Part of a small language model's weights.
Size: 8 layers, 5 heads of 128, MLP 2560 tanh GELU, vocabulary 32768, 82M parameters.
MLP neurons of a small language model. Each row is named by its layer, matrix (down: output weights) and neuron, and shows model dimensions 309-404. Each number is 500 + 50 x the weight over its row's rms, rounded and kept within 0 to 999. Numbers have three digits each.
A block is one neuron, or neurons of one layer that tend to fire together. After each block is what it responds to, as a language model described it from the Wikipedia text at the highest values.

L4.down599:566513543544504442489529557534482476472454559497422462394519501573472468422563495520422482378458499526524452484500495535485566433383458443472435464602501477433584533586516474523441442436579524528505520500483530416529488568360521482560468501412515345497534476416440448437546532464493505494
L4.down1120:547582542508554451477504460505558538480444414527447488550434485531526514526463537468485516479540531454470515480462504485407477486440480575517396481439494412599485436550501524538535371551432519588426567501502572566513467475545466471520587538532475440576412483520519438552433488445534518509
Responds to: Section and table line endings. Closing markup at the end of structural lines in wiki text, mostly the closing == or === of section headings like "See also" or "Etymology", plus table separator rows like |---|---|.

L2.down624:395491391551501479543453545525529441490468426562517514485554414519456504559515474580400477505485556483480412572394556591468489486561611551531523530510444535518518413521529546432456549445476489451489547449521503638373539529489511489571505550462500516532514465494465487489352514454496482503
L2.down1891:434526479539500539542483553507536584553561544445397504349456532563495532505471481625477513459501585431465534565538531543567547485521482417530503504544602506522514488503543431549527490492464475525573477502523417550566442472514511457576645510554549493468493486472485425478424392483589473508
L2.down2216:541536491475460495525452603523522495478493513525510492496512406461540564527404445469411517628571461466553515470611477531408537436574446455494537509497532508532497531562470488614403465388495495526426478505336545511513522496528545484556539553426592583445462505474486511552476533368503462403
L2.down2556:516597597472403550522432482510543519497510470500581485479480417457448493503459549554464452469466467514487409495472441585450513549441428570537605547449553520516524582510530473446471493480453523453489387475573521542551420493462519427422497599517537589513472425472461419534461498419512537417
Responds to: Post-name gloss boundary. Punctuation, mostly an opening parenthesis, comma or quote, right after a foreign-language name or title, before a translation or birth dates, e.g. "Amt (Waterways", "Wrede af Elimä (28 July"; also "most" in "the most".

L2.down47:505500466537559474477495453501454492504472429577432488458499528511469510475498522531604540528492528494530404466466564495463447509465404531498462473549551534482585537519473464525497411492451460476570507456555449471475451524458464437505474469554524448419473492432615483493441543535517442447
L2.down326:489507466532482444485475462533459541460453577521434503446612514445549513463519476476458476458413428611469551407456541541513443501517480544604512619500494539438472561554593443508582413513523502558399522519577552545462436493543421520488529537570458447475547425514509471489581437457455504374
L2.down423:425490421602417520474433542582519527495491675521363439439505492501432540478509549572478474567539576459532454441440527459450502557398483494480508476474448509472532479458555520443455439543427526475412531528415468549502460590502576513602511479452486549451471486476537573454468466413520557564
L2.down1140:519532463523516567608396535482457474557450456476489521478524552420531391527481490606506514464457545574520570485501431512486454485559477560478498439489572515569618452537518419447497398606472492426425476484605479503467483487503529531444576551504505534408504497476494543539529554492458623527
Responds to: Closing heading markers. Closing == or === marks that end wiki section headings like History, Career or See also, plus table separator rows such as |---|---|.

L3.down379:481502371430487565573564529508488429516490549559495596575491511526466511492468446419476496448512522587501525459481457494609525549533546555512468487366453608491497502495519490619544526498484420543590561493561533418544517593472592532484466418447550479546392487520513594468535466505534519559
L3.down502:476515444546527523497521555490530534550557544472558581488640568395539373547448383481567455533508516512475488412543427525463398538455565529479488509488467418485490593541520479574600517562532459457540471397504490451553342589567489476573536472521491526496505502586518421494575459422451471573
L3.down811:511331540483488390502481534477543446480503458545352517531535520466440481513383500553525473497528516427478399493542472467461426478550484521520501477584455540522459480434497474477457439494576466484527555520515453525521487500569487522472523556551388497501505477458500508421388504536507542584
L3.down967:501552500521501544612519466537517562481501498645474497534532517460611500478396569457521460471537388611485515454444466517561496416447490561439559466495565666503478461513542468554457461442428538489562498490467530478509402450568400423440520451388506471452494592499464483496539471502540475440
L3.down1246:508482454565433480495571582479479501512455597522576507493473574520474438541439541539446407599498429488513532560530456492530518473441547460513607450508445594546483520510491412460537510554466513461610429574364536538482464452515445538476482519496505488561443456456540535486548435472432458442
L3.down1480:494457463585523505438482451483482485550541512518514485559519447457529436534490580529468575349475586462475473493499479559513517446466473438497471519488474558518514425534518449457459521537536508485520573462558523550550443398466548614605465527478437477490513535462558489452507530441460491506
L3.down2325:466564427541486433542443491567479418474494536490439538423567545453612519375407522506497500464557448536422544488582511568450428526428524471469467468478471477547614503557512575587572431453539553612478452589464449473498520497385412512509550518459588517473495513529564561481476445551514509502
L3.down2517:486526519511551487549537411488508477599455474474515479605516538618462500521432592408489427471423553523496558510460536541450540406505533460402473505430438519560547430530558458499459463486535569444488524548502489487520418514478546488457470498487554497438543405502533545502481522445519564510
Responds to: List-item line breaks. Line breaks ending a bulleted list entry (cast members, places, software) before the next dash item, plus "also" in "There are also".

L4.down403:496609545486527490563545475444576554375456452614524515477419535520400510559470499492504468444496559510437535584449526515435541472415515481477524551518391479449572532480528510501568628450512520592550435412536496524561497470591564517553550503531429469428533500474436460553452439525541535508
L4.down1230:583470565439462445488566483439619535483502484500515433540541525418468509457542442469410484486478490468522509542481511550503401488434561397421467469502523564485454467523504517467460502474468424428513490404510402459569451572577510446491502545467493458520493490549511513530487572493450444537
Responds to: Foreign-word subword pieces. Middle and final word pieces inside non-English words, mostly German titles and foreign personal names in lists and tables, e.g. Erfol-ges, Schifffahrtsverwalt-ung, Lund-gaard.

L3.down524:539579430485516466477505399633462466536552560595603519611506428403462527526561554486461574442526521457542449562504402475435495525489579543514544577532499496346395436554413478519454467604477505554514484481480445449553473551488507465551525548540509519623461506514511507498517466557508466533
L3.down959:534494570561454504466571491409465538509517486491536455468474428441461476445532471531365503519500546597515479444541409592458463528558471603499528563508597569583431586475533466542513526441535583494503478526442519411471472449456505478558483551549471478438419464466464582531471536478477532429
L3.down1040:545527497532569447521531495487438487454549471513443429458502476496453462493494524484574483454600459491474447472521534575493511513503439511523482391453541510513544485542554479545511473620518589495516558486558510535550379475518571475518506577518582459462483487530447458517454489593484444496
L3.down1614:492562482489455494521475541554517498513575462481450501564486498408541492415493490503558531493496463580480524489570582498441521510482490474566586491512459542460485502478477471528500484577398478461518453529488501558508509440432516427413585573505579511616477570517638474553445439499522514485
L3.down1847:419510502456545496476469462535486547578450475461540427465599390493516495495463531541472516436548408429382479527413575526549514579498493519450512395457529429544588457559549527540473501463464439498442459432420480547449534498425525425474586423488635538440483549529480612496440528543473474443
L3.down2120:509435549426498473403471546518503502558532579570566534485554422458452491472523574459469445508466471480512522502444483432498507472461425480548535589552514514523538604418513459508483516567400425518412544402451519524452551511511489431502569499501489510498502493514537579525548494474521530554
L3.down2334:516466439475443424412492641496486488499531494473534495514487523476505483561556507549423492585554536504453436511456463546472533544393548555421534494576512428600496528541479451507487474430426426520525651609552412496608453559612479466545522524525575502569485501508531536501486549486507487553
L3.down2531:474454453398454465421437538496466491488514519471484630561548396486462503630422498483492452566459374430468471483538451441530483593513448468506502536487511475530521536482465412459483487492388553571497600519497572508457571519468498414433457479535573567484512510541579550452505563577528500498
Responds to: Table row endings. Line breaks right after the closing pipe of a wiki table row (header, data or total row), plus some cell-initial tokens such as 8 or Pts.

L2.down762:541489558492506445462512507521493429479416472402459553432489513414461472458519525568502490544528502492430545525577475535468479443408434496525481478478530509528504404497523530498467469379564589397544485528515563370542500478483498526600447477473455460476467492561478456472506487484472511417
L2.down864:513519523537504389544521494504415506493451546563453419539471419429439487530544452505535506462515478525557436514529494479481486585560442431518524484561442580521499500513533551486511487528493566469468376435551526511483436471454599586513506445424455479426436453466401438487470510483503530580
L2.down1878:449420451480446482456552487489380470457480478517499497514489453456494509445450491471514548520494496548452549486532500484442470422525537509485474466464481501513549531510513609480498460390490513428470565488594493481485463488454521552542596539513387476474469464435530582537554559558411434501
L2.down2274:562496549468497481448483477434546498473408507496498446518488521514492496481518535563476537476474545588395498498523416535562500475487513521585528573491422516464555556565546538507428426504579464484491475546456489460460593501480490494408493513480605507497519497585556528495496477446470503554
Responds to: Date middle tokens. Month names after a day number and the comma after "Month day", where a year usually follows, such as 22 March, October 26, and in July.

L2.down1344:412416444452513526543499523497375505584544420503431433534470581530445525455463473445473432526498427606551400451466521526530478511453534512519523544471482481547435477449568456443545587531576553443466539502443576558502528490536529511514634454443553533437547446446452450441542530409511494465
L2.down1628:637565441580405505531534480495427411473475430542501520545490417547518430476556434475449510520597599506458497470496520499527518499472506501502422510496644568540448540491451502460580530650538529507481499588475554489357565564502444528551502534553484483554443485497521486449514471510448492541
L2.down1911:446515608467560477455536455495504565426485493519519516515485457563517619593536500484566451509457564510456431448543481536522480479415468567550460504463450417518518440421461488515363489461426450519569565470482440483451438483601530421592543456458475494418558475570464516501514387568490531562
L2.down2140:527440523512520524504463540426579613499479488471459504471549460511465463409442567513519525450516485518472510549509562459555518518543486566503407556464533480537471437487486467533458456460584513506593519505526538527441479454491660534478545516513515528494460474476460477415608530425436510417
Responds to: Pre-verb modals and "to". Modals, auxiliaries, negation and infinitive "to" just before a bare verb, strongest for "would" after which/who, e.g. "which would be", "may cause", "claimed to have".

L3.down1252:496466438541528470524466515472544510512463599498484525473580527490317509516521493606502454390537458557477552615522574514483482415462488497514537470562395431496502492481453497342443450457495407461440511496423497504533495521502573419578518536459594488505537470581507500517489407473572559510
L3.down1337:499568428495563614489502582414459505503589412420535464510511514499549539542436455471556564490550469533493547459436434484496447505528457466459439429544583506547472481467500507531435402497522395498552468505499465512630578611513552454497450532538447440472458509483557478422494444422616525472
L3.down1521:416536505565526503505405501502506496541500526385466456460471532546472550493491512535447514466467457490498462625434494457488442442491588426468527424494529567548511519533469506510534443599564546495590554539551464500536509544539490625506487525537416391496381506514416475500492377420526454552
L3.down1623:514556457460559549438495475534500528532557463427537450494494593567516426496490449577499579454517483554538522555533502548545437548554477549468449589494606533419530584510492479589454562474502497485548369431430511497551533461559525461475376485477532557477413502560496511482509424426518559518
L3.down1683:527545481473515533503481496559437508423423481575522493470488597446415451457558481448495515515482461463447500469550475447497438456419417539508507509499516549500454513516531402516598530548495538537423496442383529491430538535408524522525583500464491561505453438543564456493479629558490445527
L3.down1784:545618505522499537585509467561515519461512477622526534550440607509484507474504440529407448491519501549561509517487447453495517505484417541519480472464512540433543481433532485574443568530410453610508475539501511427541470580503495514518598482487507677493476573552449501475503429541576581555
L3.down1865:454435528511431528529436545475466491466504481564516503634503508540450459504408520529544469525552527442526589497453540457483443461492449472464481542647532516478500514478453493580538490540512479496484456604565523488479456542463483465452423365492487457469457504489507503546545445395518460504
L3.down2012:440595515477467615465507487537554559456464500442538418524554466502485477518405518529548528473612459485445531541393439505446448511471509432462512485526557487464391557476423440554412550435496462519470494500458476516564550529514467526562434511510480410477500421554537476530517376445581468460
Responds to: Foreign titles, list conjunctions. Function words and word-final pieces inside German, Spanish or French titles and institution names (-ung, der, y, des); also and or comma joining English nouns.

L2.down82:495494576448437455508470555463506595453479379410503435616462432431531366438440539476406401583499431534453532562527472559544484511487519505509582526408533500476549504487437623520557528564523464504478508533493502408570405447470569444468560513502518503460499523427561450505539559470536498491
L2.down785:493511567424509418554467595467555471480490445437513575521352472491526535431475548429464582511473545502523469531492442509513539444515615495506516568501491546472468526487564673566507506471476579628513480457607520489517492404464418471545479513401531488542466499493480493486427569514528491457
L2.down1381:526536567449507460418507446558544481508441424511468529403469487513488412499461538534445487520422531501454575347552542436452567444487438489486492452516444401551486551539539476442467527550418542404518521426438438504551526430525512499565474426451437457444469529474509425471539542541510550374
L2.down1931:508482549478511627568527475483482486544547575599591503463510469453457461601426556476611491475490541459513558490571551529456585441421464472491468503564469453451496486511513527509514459552488430602573479473540487506462548451554583553565435502404552537434534439512466487474430530505512530479
Responds to: List and row boundaries. Line breaks ending table rows after a closing pipe in stats tables, plus commas, and, or semicolons between items in long lists.

L2.down107:481429395503423605460534433522503478541476412437428469637536566523419547455499510488525488465427532536531492435511531565500561523544476522496459512476420601437519549483567385558536482478586559536553487574502558526495562523486516406545476574548522508629475567505512535544484467470532583488
L2.down722:476507434572444496494486476577480503510524506435507525525558574501458566483588506452414518533463547506592532506609446545435476480422470439524492542484527505569457460514505466433463579523521525544495457494525537449554572482398481481476506492538526487560481533535399614434515428589500420529
L2.down899:500529556522464468413537563527536547503443496471449488494399414551436540507472499495579489473473456460482391480555510526511480510465518559503519491412570621521542482599587603522517602491484532591489505508478556598523501476549479525465541461500476446600422556455442564447447495478537477514
L2.down2004:484458510517455498491455491433508463538470474517509369526580572421506516486523497547484531480538473464442464596510527545484470548520478441441457547508444569424531583482559589579503548632409505454490509562447551541599502472502515468524541574519523486602450563490489470535482444418464438527
Responds to: Cognition and report predicates. Verbs and prepositions that take a clause or object about knowledge, feeling or reporting, such as acknowledges, thinks, finds, determine, reported, and focused on, knowledge of.

L3.down2:526476546471468494481532471545482499436416433407409564535472490496509496503488556552545541389490479529472512431579538534521374409518434595484595467421473493472511517429571432452532516501510465470465510438534486446519529415496515604538529470478507523524438535515507504451455462547484462489
L3.down289:595517459482562463507481518508447507515555470538531430465585492582521536517454526454519579425538545429460452522487495532569473465426455494504506439481466508458492523565516435544350440449511475524526491506478469532544501655379509454452383598472492472494483500505661527500493423538538480506
L3.down866:599601551405510535590486607542521498545475507569567503538504451494389473540477596532482531507478441407474537547488578502491458478542467471484504467530517531460488397591610485485459544434546477501512483555478489556567496597499446411541480511447514489439481545591580456475416384492451508462
L3.down1079:482501451589518522519614421509520638483480574535526521568523478549494524424575476451460463529462574532496451463488445604454526486516586527538534479443481530459538599442492476519499579600496570666478489528524501472488471539464522561477536462502542436548480541572430511485450518479499493433
L3.down1189:487472498454492513488532505409539479550565464476442464479478590566509489452483499522488501572500442487451417667455429534558512464556535538415528532553479504479389512488552498401483513481500533502600487492449515485480556493501527499467444489427458467542437430481396478501439463472503522440
L3.down1634:486543522474457503528550495541543538414457450479437503436468443515528504564541520616611477512503472567475459508481474464508451450523559544408470492522416493522527609520469514520563475424554527451476555477536502413488431497547534452448552536478435515470415523474452522473452525508544519483
L3.down1676:521496471505489405562484517541561500425512616460569437510391464544413467497512470515513524422554541544547518532538571507463470571502528459428512499545517349425467551561456530436510527376487541448578530480526479521470458569573553481532492530489485580534524480522582521492492558505493503479
L3.down1920:487490445483412519510577515481542510457375567508501467476436466543551474446639522503436445480505460527484386478474520486465469535477510512503548450542489568612553485382466486521465446566484499617502546570479462469510457473471558604507578477485481495629492522482417571523413562507507509416
Responds to: Foreign proper-name pieces. Word pieces inside non-English (mostly French, Spanish, Catalan) personal names, place names and titles, e.g. Saint-Cyr, Domènech, Ordóñez, St. Paul, Universidad.

L4.down1220:548490461516594385523401507536473552499560471575443522518439536468640575430414562513490461436434509511537502490517496404524481509546557463507529540477544610491487547546498482466572343436465516453520476405625515495469540575461500591566464500509537503428529620581524468511550488407447486506
L4.down1645:650500513525445423446384625453523455406465477539507434560547480490493515470455552515411551420437594504565578528448562501549456501545500558561423493544615441531397515441520458539522452425472521489552542499532554522584477504453566668504502500444473501523484548440500438499525546505463559426
Responds to: Date completion tokens. Final token finishing a date or quantity, usually the day after a month or the month after a day, like September 24, 28 April, July 4.

L3.down578:490592497526535519500433555434399476417459529458403545478378546439511529462509459498580376318535458554515555515504492519537462578445511396428466457513411537539478460588460558456493513417491519496489545459465450584518602393590463429518452575440510491458487465551544544466483422467560474456
L3.down660:407493411572518563520486540552456595577508518455512577486464403531516534538540500533481458425550499484566581576450447434539491464479488558591410490583523508547437410593508578500469557506448521496533465500426529485540599510579514523544371476469427510489415509535519469493542477484538578540
L3.down742:531538489465574521531463550418443454472484494485435536441526489497501501350594507563595433529538535475461499541481507484507473460521525447575487495484594495534436471444560452516465507464454434439539529532483415478502498495562492509494560420436445503454533457469499637450557432424517520524
L3.down832:535472567438451535490476561485438497474535449549538447493548492449555504521531570441529481384550457470522450489447508560514608540578483486529407469548598467504517394546521581530514442464489612533496472460544529479473543423496469506555463459522384594516494440577461445466480444572496579518
L3.down911:509511448494493432410565481522464480550444543508510554479527518622540651515473448523529478456572444484504483502482497478499460477502500547457537514530594509529545544578574450525512545457430568487483414451417623542528500423609504496470424458519530548413376478647433596520499517448503615448
L3.down1909:606532488477472435523529531498522509490429454491512561394491467516464472539557540532490485415459487514469494521561573424416511405462311477431438483533547472660564501412561526563570446559444466509546530464590567606516521556474506543504552445526480543509492471593531454389495488464497542452
L3.down2062:470560553468420546517512531414498552536424466560481517442485488505505543451464450558466527500477563498495474525486567519522532491553438423561491444469457584460536468474437576551538550476502478484547485440457497475430554503560455532477453561450518476438629557534509458553379586495489594460
L3.down2216:414529463518517520449487508571557537447495501467456457435510441534565612471368491587538448513476511497497435566424487538525517465462483475435473539484521517545549519497486507487502567532446514542498455450604515550401554525421469535566558447519572468451521471529549394489510539545512483473
Responds to: Date month names. Month names written right after a day number (5 March, 27 June), plus the day number or comma in US-style dates (July 23, 2014).

L4.down804:445519479500558540478509530477573615488583519537554549430482549401474448507545474433530505509500466447508520435501523554526438541507575481438466522549492535365498502544494549454544410487466414472457469526446510480428365487448491532524472481499527487451369509512510413551446536485526563423
L4.down1916:489455537521604468484440573492531493499536508480552428515555491513501474507567519534473524503453447439595517424483558510351492467525438397464514541521560428509425631442564562501532441502457542433584430554519492336567499496545501503465557482520557455493503534450456517545473507470506550570
Responds to: Romance word endings. Word-final or mid-word pieces of Spanish, Italian and Portuguese names and words, such as -ión in Pasión, -io in Cattanio, -ela in favela.

L3.down84:444538554511504537565500563428602562416536470554477418469403516391516568677561373611547448512506467541570560399462478534441559474514476585462483559463465449529595440517578506397434430413538492534433463519527499563495509576495514568479404448473554450428430564487490511505481492464519504404
L3.down1198:466470499505514447507528517425531475456456488443458516575452528552391504458569549621638501453540453394360586478490516550464532527517511407495537501524533417555573543416506451506461463502528553626514524412533527489484485441519582552481506459470398449478570497565544483508477542394550432461
L3.down1339:370572522553493532458640484510486437473528532507489525457465513494547429443452521460459425404528628413518539486562462441460564495515416530465541538538509455534534581444474496473478437617427569520565378429465530472472562411511525501462488535509540508521542465589487472478497503471487560528
L3.down1454:496474525530531466465480567495491437601393553478502421449475521447522497508497589581543568516521575401494614446469408547536592504494565488549505557551555467474509508383475501488484460526459535511509545431502530465589480549501489524541403565482555450503481459539481433513426518529482380555
L3.down1917:455448444476545452473434487499512518521454559493511507596517608494457437482480477499566500545486476545520492511432454540540496414385575512593451608538472529395548510513519501507501414566451509432447471490561417535441421565506499454577431515551428570507493411493477449481571520538563484471
L3.down1921:448459489530539515502560502486407469565529486515480519519499508424527470402540563577517559517492523503510528482539492504515592475406427563487470500498494487526568469449451448490409438527412603572480551497550520492533543461500495506549489490499513547498530476539525476561462484412562505434
L3.down2348:550463542476437470565569468513484454547464513453515429552513536552503484481548473515511528459450455503484628494527452516532574504503564546392462499507490621512582468579496534488456510481512555485564490499485606505504521524449518489474597436463400432416506446505584433472520415492585512561
L3.down2514:464504622561475469503496400440461440564557552567478466506455538490497419390465496489501446552419463558576580436430567440532505562483524463525598457522436425472560420400471400475399432520537471544416516512409484475519521478585467417585574512433493402536449516459591476490390487573525453501
Responds to: Wikitext structural closers. Closing markup of section headings (== or === after titles like See also, Career, 2020) and line breaks ending table rows after a final pipe.

L4.down950:558366472556512511508540495454441372540474527416487533478518474520553474573470566551441458514443508527445505510512513531506527534527416517535420549439463546477495457520554559536467421515419408616521487559490513590572561494510557550542495507536446463392509523513487572489482443554503527495
L4.down2542:473478475533495510521475583403481490495492434607471433498457422517496438459458490467499482477481527516505454539457492539434565501506533529498495498528530520367470474429508481494609362499602537591403507487505691565491519516482561515424452481420440505516468525457416556404512491544435567595
Responds to: List item line-ends. Line breaks ending a bulleted list item or table row, such as cast lists (actor as role), career stats, and table headers, before the next dash-led item; more weakly, sentence-final periods and table-cell bars.

L4.down721:475440474475458462511600415494529459431490428526524507449493589541434491458619479581447483340492583482494453435485522555488556424440508459474523519516450526469521570544540563518577451394463488496468508521541459486571546417373513499516449596550482591494523593565540511593528559452514534507
L4.down2035:352486445503513479443498494486513471505536486577570626521440508499463427490514530524487423404524574540521501479494509511532467413432473472415470538473492498512521453492495486474419571493495490538428493455524649436482560453489497446534532495447491528571417548512547486351538558421543529531
Responds to: Stance and feeling words. Words for someone's reaction, feeling or attitude in narrative or commentary, such as exclaimed, admitted, feels, angry, mindful, restless; also opening quote marks and hedges like kind of, sort of.

L4.down720:448477521547498586499603465463507469466568608476533490426471619544556476434528532550452528501499512530546515465536466579549471625502525524452549506623484516502536499443517447455441546596475491578470459402459439475435533450538445533545592548525549456472504436575539436395464460454470536464
L4.down1234:515453489471459487468494552525523490531543555473540505424467487522513402532465569518505531468430469513441525476485444482543566518475457437498491493529561484575474470491478525541507424592444516565521375463461540497540401379528548443477460525533516483492528432539541449543508526514491546488
Responds to: Table row endings. Newlines and final pipes or values closing a row in Wikipedia tables, e.g. after an empty last cell, final stat 22.8, or 1–3.

L2.down44:480481562390502509503510362509556550529544554401515476507493535549510533494479457444512582535474544449415389441527462498491447462435557560596504417423494545492546469564501530617501634547507508598449571455526556565413483453477529496570590453429454457574472490529467541483585420519424492524
L2.down1523:568551480405557416463513505492516467559604468486476458531520478475531538574445518507490484535543478516632507480386454489448546538572524505503482533497536569462510504419531546375423529562423500507412503472502512497493550489519613517396538420470605519448516462612500429432503507474489536441
L2.down1722:498456536566531496519447529567534524454491452539489474418526592511525475481499546570409543589425513552443470405460437530492501544595478554555514530547531539560510560463481588493507575506551533396468563339507501455417431458452512536509605414471586509524527395485528520539556529533570542391
L2.down1936:491486491501495493507499445471509436407473520490416409506476527533517641483562416508450543511429396468487410455515496557537495441582529511502519535524459532521492473539568535475514546525494523472561507509516491434469471538487622549499571552545448493472517485455471384564496510492504485442
Responds to: Nationality adjectives. Nationality or demonym adjectives like British, French, Japanese, often after "the", mostly in military, political and sports history text.

L3.down16:543480520493556476551407523531468480504493534477492437555351593479538460483507486451503605504534487553614520539524422518443479455452501507534454528484527451583537437506568529493506537491513559473551571499509529524430522471476489529484509424596426594477493483472523543488505471524488503478
L3.down221:512433607555536485539471531395542500511492476601522498516490441567539519463536575468445456523477537478519501499474523493600560457485561537487450553432571523575522505470457489505490458595460588607532525474496501459361511461473608552481457574463439414445392544476458490483551436487584508434
L3.down565:482548486429514518433480399556506503418486427515471499486515537494529575471421533561490530529605504451464512526478391607571539525478428586506482489664493456505419464401458578436537521496520681488561517429445521433483508541483458591458507443570398485410481509527479468433529586446503522413
L3.down823:522472564469601410541478485573540491482476489590514549493452532553447418548429479492381506415511454561416495415479428385554514393613543462418459537558512471466530451488526521506553473442606572509440469526523542445491513494423579414497554399580435509468480474493553455554560480567513596442
L3.down944:605472444510572403599465520593521493502505420539519419616462495532489426518586551483530470558491480549461498546452521520496578488395500460470535581598499481480485455494433484386588526560473460412588541507568574422375449626545486553531462528545547502433538530593507566512613476563518506423
L3.down1358:483538498497537569539521379521572455451498498549506465510523503524462382586585496513480512483358536414532497482537454507519544474504499573502536606545511496540471453494425548504444492541501496532494493541460547590480512461558464405546479543575540504506516447457466494505506491516506431512
L3.down2200:477467581586533444582461480455517452557578428469490455494447384554579476534485448527466470484530496496484503476594486532562522514454489549611466563443389480545570547536499490530489468500485420434427449481610457508403478488483525543491581479548508496500586579410478488453579428483610508429
L3.down2558:445543502490539567559497461598468385521549516523535506458479389529478435469484566419556461509479484485485535542571591474538419503462548611433456527513520597546544512460557573605449484570537551417522544556581501426407374425592606466552486478502445461536498474509485565482440538499434468473
Responds to: Nationality adjectives. Nationality or country adjectives such as German, French, Russian, and American, usually after "the" or "a" and modifying an organization, army, person or war.

L3.down450:527484551523535374537528483492543524477525394411581501445548461431503481498497556534475516471501497617428498408488557416541546516548415524444503480534528547471581537531570522491587401500520622524501527533495505491384421560472590562513484573601503430534464473507546526430504521468484483503
L3.down900:488397441476436516455492397479475493523491542504559382446476499547484496475518459438469527392532533497586543469418500469575441567475482582489536534507566554526519574476495510569442564625461477505460453467492612457472475616449509531645624541482477520536558484592432593483525520511440505490
L3.down903:408550501483518447404454463487498508552519446548429413484439536470578483529500426506581533453494484505522515610611500510467497451416540495431470515499448544580427566479450467477487487433494427598535484374455558445420519519422437566470523454599590413531513538461437543498475536464553432542
L3.down1108:605479423576489513558487442442528489514565527489503485491489507471478487573425579447476570530516523406437483489548468447534522492501455481492587506429576476529490522461608547265632639483453532517440496421544453432406537466500477423482520548456589434486477515612528533557443474515415479486
L3.down1272:541414516511595498463514477514481608466483445495451477516487587485508543598401499481477468546471502523455575554469513454377546542540420507459551495465463610486523531488521576411599482587497495416497521501434514540528451542482532527483526530490509560520569610447493431514494578511483499453
L3.down1640:517435458433559410532507499587521403498403517518606450579432353452563534513458531535562547507520488452517486441595538409439497436441475405515481517456574457473467434446515461444544519452512466462473444525471542440547439506442592511506566490508528503555534498500481454465370515537471520540
L3.down2032:522499621527486501469525491377453473435556460519500501492541529568487531470502511463475501608525550570503446536560522584512542479508417462539474523544506504479489522518471535543519518578494494498504426426425549529501471482526556518519578534517445453554569516435560402494478424600508541518
L3.down2426:466457397414553513562431396432506503543436510493463502535466458479514586517467525471508584485518552492554497538451688461648486572511574480533433416308511449530540488449494556485513589577436518535591532431484488448589538571577447465516473504532529531465627459550491548499491597437583578522
Responds to: Function words opening phrases. Function words that open a new phrase mid-sentence, mainly to and by (in order to, won by, by 1935), plus modals like would, must, will.

L4.down1576:564529498483569421427429507476473566600435405527466517573540500470566556426625601494453451584459585511500492449497477474577557503480490525430502450528641480411412561465508532468433580494481557538531490427454566405495491481452518529496486474567501607526457619492401527552559561579428439481
L4.down1775:588622475505566464544435465410394507442509489616514510515460578482547481409456465548488450466530605548564497529543498535475471561518511500502467455495547430474476473484477517468436502529472542561483501416498542460515432476490516506501494574507437537468538527511522437470434575518515491444
Responds to: Pre-infinitive verb slot. Fires on words right before a bare-infinitive verb: infinitival to and modals, such as delighted to have, ways drugs could affect, would be better; also adverbs like also after a modal.

L2.down106:498475479461475534405507580468526486432547548485537534521449521581417474517451539448510482363462536542566510432504526521442501599510573483532500464574452527505404557559503478365566475519522513575581453573512596502478495404518557498593486452529530371497555471541506536531544362579561570543
L2.down559:586502533483473529525518487494532475539539635505497499541512567527483492565393453539563476471483451430493560505493481531489534573504546479470477574518477503532440595468542546440558538534530453508468542513557447487543542492560569432457395561428431499581581532492468540412465498467599464453
L2.down696:525433469541464533459475553552469446507580448415542417445538557524477551517427443524481532543586495515398502516491449483507525510490549510504489501454613457468501563585556507507509577570449490524552491455473502466525543506434524454535495534475448471458503499431491469567462500495487471572
L2.down1336:468576572456521500488438481492489475504500496478532481510567602534513431516475470548420535486542403445477617375498513537488516530458561561405536510533415553522509474484570504489506555498429471525519584504377491515506464464487502533501471392431606494535475511392473454498583532485505461631
Responds to: Personal first names. Given names or their final word pieces just before a surname, often in tables and lists, as in Horacio, Michael, Sándor.